Part of a small language model's weights: vocabulary 32000, tied embeddings.
MLP neurons of a small language model. Each row is named by its layer, matrix (down: output weights) and neuron, and shows model dimensions 544-607. Each number is 128 + 32 x the weight over its row's rms, rounded and kept within 0 to 255.
A block is one neuron, or neurons of one layer that tend to fire together. After each block is what it responds to, as a language model described it from the Wikipedia text at the highest values.

L3.down991 [148 108 164 147  62 124 156  45 124 168 127 112 128 160  86 113 150 171 131 106 153 132 146  89 127 142 125 151 128 147 128 148 187 141 202 105 142 120 167 144  99  92 157  86 131  89  99 113 157 177 200 117 123 113 112  94 145 121 127 132 172 116 121 114]
L3.down1127 [ 82 135 119 185 138 151 168 112 116 126 161 126 116 123 135 207 141  49  68 141 140 134 102  87 154 155 121  71 120 130 129 110 113  76 171 131 160 171 107 179 157 176 146 128  63 122  81 167 131 118 160 116 101 119 159  87 115 155 127 139 124 144 148 148]
L3.down2139 [138 143 118  93  77 152 106 166 120 113 167 164 104 173 102 163 159 109 143  94 144 101 187 112 170 133 140  81 198 134  88  86 133 130 102 181 146 156 130 183  99 124  94  74  94  89 106 170 178 167 155 140 173  72 187 109  84  94  76 118 167 127  92 104]
L3.down2616 [104 178 132 135 126 150 101 176  86  48 155 171 110  86 126 120 142 167 100 119 137 148 106 128 151 116 180 141 155 114  90 135 131 187 126 114 170  63 101  89  84 168 123 138 140 148 113  94 130 157 145 156  73  56 130 158  65 142 174 104 130  41  88 113]
Responds to: Partitive "of" after quantities. The word "of" after a percentage or quantity word (51% of, some of, many of, all of), plus scattered tokens after numbers, units, and size words.

L3.down307 [146 194 206 118 103 210 177  55 145 107 121 161 171 114 173 125 125 131 138  89 169 129  96 161  76 103  96 111 114 115 162 108 172 151 169 154 139  84 129  86 126 150  71 179 140 103 120 152 123 186 163 104 152 110  83 120 176 133 116 126 116 113  98 163]
L3.down537 [122 129 142 141 125 135 148 212  77 109  91 150 145  88 141 107 146 125 158 222 127 114 103 118 220 149 141  71 147 102  72 163 129 151 144  87 174 185  86  70 165 140 129 145  86 171  92 119 111 106 113 108  56 166 104 155 137 151 137 178 119 137 154 107]
L3.down2295 [111 108 156 135 105 129 163  68 136 124  68 152 138 154 121  90 151 149 152 186  66 192 100 114 201 125 186 120 177 117 218 165 169 164 110 107 110  94  99  90 160 194 181 116 143 150 138 141  92 101 121 152 119 186 115 121  90 152 141  95 137 116 165 102]
L3.down2394 [ 77  84 176 145 105 143 132  71 131 119 126 103 142 107  93 113 162 113 172 115 121 103 109 119 141 107 185 201 120 170 182 133 177 109 146 152 159 162 172 101  89 137  95 139 159 105 138 148 195 111 185 109 129 114 104 136 202 114 162 154  90 166 144 130]
Responds to: Head noun after modifier. Head nouns ending a noun phrase after a descriptive adjective or possessive, across all topics, e.g. tribal names, financial support, earned runs.

L5.down356 [167 127 148  94 144 129 132 131 151 169 161 195 126 147  93 126 133 141  82 159 168 122 180 100 110 128 159 173 107  98 118  92 101  96 128 186 105 126 150 114 146  90 117 143 145 161 102 122 130 139 154 143 141 134 116 130 168  99  96  60 134 174 104 126]
L5.down483 [144 158 165 144 179 150  97 162 147  99 106 144 109 159 121 140 116 141 139 140 102 108 161 135  91 100 187  60  89 159 113 101 146 131 158 116 194 175  59 126 111 167 100 143  95 149 138 180 195 143 125 114 130 146 116  62  92 148 100  87  79 158 171 118]
L5.down926 [104 111  87 162 101 125 133 104 117  64  85  86 130 112 158 164 105 108 105  97 135 112 178  94 131 166 159  97 145 163 133 125  54 155 116 124 135 150  97 127 172 153 148 125 124 176 133  79  79 119 127 139 115 149 125 140 112 131 137 148 102 133 127 148]
L5.down1236 [137 127 110 115 134 164 110 255 118  99 131 120 107 176 162 106 139 162 121 113 123 123 102  88 185  91 198 137 132 142 128 158  99 113 105 112 132 117 171  78 154 115 105  15  85 159 101 170 108 112  80 104 117 106 121 102 122 122 129 156 104 151 167 157]
Responds to: Compound noun modifiers. Nouns or word pieces that modify or complete a compound or institutional name, like Traction Company, printing plant, and car salesman; sometimes numbers in tables.

L2.down2352 [126 125 100 112 128 126  64 133 128 175 123  72  88 164  69 147 137 112 115 151 112 151  32 103 136  97 123 127 128 201  62  68 132  74 126  92 148 128 142 149  99 154  95  73  97 126 126  89  99 126 114 174 177 181 181 104 107 117 120 124 154 164 148 143]
Responds to: Numeric quantity values. Number tokens giving a measured or counted quantity in factual text and tables, such as 42%, 1,290 killed, 575 km2, 0.12 nM.

L5.down851 [172  89 148 187 120  96 203 203 117  83 116  89  90  66 111 117 140 138 130 122 123 104 135 122 130 190  89 182 119 192 122 126 140 106 168 142 132 143  59 145 138 123 118 132 150 134 116 137 125 148  82 118  63 119 125 122 141  99  90 162  90 164 137 150]
L5.down1207 [162  78 125  92 136 159 114 151 135 103  97 119 187 112 116 123 152 134 112 132 159 108  91 102 104 132 145  96 102 111 123 106  95 147 100 119 175  67 125 182 102 127 100  75  54 130 145 160 144 136 110 127 114  89 150 168 106 111 157 144 149 142 168 124]
L5.down2404 [162  98 133 118 140 107 131 177 146 123 140  92 143 150 133 161 168 137 139 143 155 100 137 135  72 188 136 143 142 166 143  90  99 217 133 103  73 102  85  75 124 105  91 110  99 145 146 172 134 102 106  84 138 126 106 130 123 108 125 131 105  77 133 100]
L5.down2965 [146 110 125  75 176 151 155 212  82 130  80 130 172  84 115 138  93 110 162 114 105 100 155  91 155 161  87  61 124  99 111 166 135  78 134 164 219 106 159 163  96 106 151 140 140 110 165 151 107 151  73 146 115 166 112 133 130  97 136 148 185 188 118 132]
Responds to: Units after numbers. Tokens right after a number or inside one, where a unit or time noun comes next, e.g. lbf, nM, percent, decimal digits, nine (years).

L2.down737 [144  98 128 111 131 108  61 149 144 165 180 132  84 120 130 105 162 101 114 115  99 121 179 117 128 116  80 132 163  67 156 185  94 110 124 108 132  65 118 171  98 120 112 147 132 120 132 125  99 152 116 175 111 102 135 107 103 160 158  72 135 167 126 117]
Responds to: Physical-description mid-clause words. Words inside descriptions of the appearance or layout of birds, shells, plants and buildings (barred, narrow, surmounted by), plus of in front of, most of, side of.

L3.down38 [112 132 138 102 100 113  99 116  98 119 157  95 107 142 128 140 189 169 100 145 146 133  81 139 151 148 136 111  83 144  75 138 104 131 123 143 142  91 154 137 173 135  95 144 187 162 143 147  64 118 158  88 125 141 131  95 148 133  97  81 188  99 127 160]
L3.down1405 [119 149 165 135 117  87 141 132  94 158 103  88 196  71 154 134 109 101 136 107 159  74  43 116 134 144 136 144 107 172 122 155 144 120 141 111 165 121 133 140 112 170 112 154  82  81 115 133 143 101 158  99 160 149 138 156  93 125  86 166 117 152 107 162]
L3.down1679 [134  97 112 127  79 153 153 151 134  96 145 119  35 136 107 138  73  85 140 156 155  94 140 118 118  98  82 140 139 151 104 114 158  48 103 178 131 137 142 201 149  72 155 162 181 194 128 154 197  56 110 137 181 122 137 123 115 127 108 125 115 140 172 128]
L3.down2697 [126 110 154  70 113 138  93 129 152 148 131 136  42 112 160  86 100  99  91 122 147  88 109 180 129  79 153 135 113 163 126 117 160 171 140 138 133 127 131 131 147  80 155  62  68 143  92 145 101 128 131 161 106 134 126 116 104 133 114 202 132 197  99 175]
Responds to: Number endings and continuations. Last digit groups of comma-separated figures (15,564; 96,294; 158,404) and the word right after an amount or year, such as million, of, as.

L5.down443 [106 110 104 110 134 116 133 255 182 107 127 183 169  76 122 122 105  98 111 155 167 154 151 134 166 192  99 135  89 179  92  82 159  67  90  96 165 160 154 110  91 110  96 116 117 145 135 169 155 122 154 160 185 121 112 140 165 137 114  73  89  96 116 148]
L5.down574 [123 145 117 124 110 115 162 125 142 159 128 139 172 128  76 116 150 172  75 125 139 175 136  60 159 134 134  84 207 169 102 109 112  70 114 138 164 131  98 123 178 139 131 137 132  70  73 192 126 120 123  93 177 114 160  84 131 120 196 102 184  93 103 153]
L5.down2518 [164 174  36 107 139 133 122 121  71 112 150 109 147 103  52 185  93  97 178 131  78 113 163 137 170 113 146 130  79 131 108 118 126 172 163 173 109 121  97 138 170 128 149 115  80 175  92 223 149 155 171 141 129 100 136 147 124 105 137 127 124  97 129 141]
L5.down2539 [ 81  66 105 131 106 124 168 104 172 160 101 116 125 116  87 122 147  99 171  61  59 155 163 116 167  71 152 116 109 142 108 163 165  86 114 134 153 127  86 146 110 124  75 142 119 132 197 169 148 113 129  85 112 116 173  90  95 144 111  90  96  87 140 115]
Responds to: Numbers in tabular data. Numeric values in tables, lists and coordinates, such as climate figures 87 and 89, list indices like 14 or 5, and stats like 8.4; weaker scattered firing on mid-sentence words like and, his, an.

L2.down1915 [134 122 109 121 174 133 104 102 147 153 156 167 110 143 113 133 157  99 119 188 139 107 180  98 159 151 138 112 148  70 128 196  96  76  70 162 151 140  75 155 121  74 110 151 101 144 114 116  71 131  98 111 143 151 126 143 107  71 108 133 145 163 161 132]
Responds to: Phrase-final word completions. Final pieces that close a word or phrase before punctuation: noun suffixes (mortification, unification, distortion), closing year digits in ranges (1937–1941), and "times" or "years".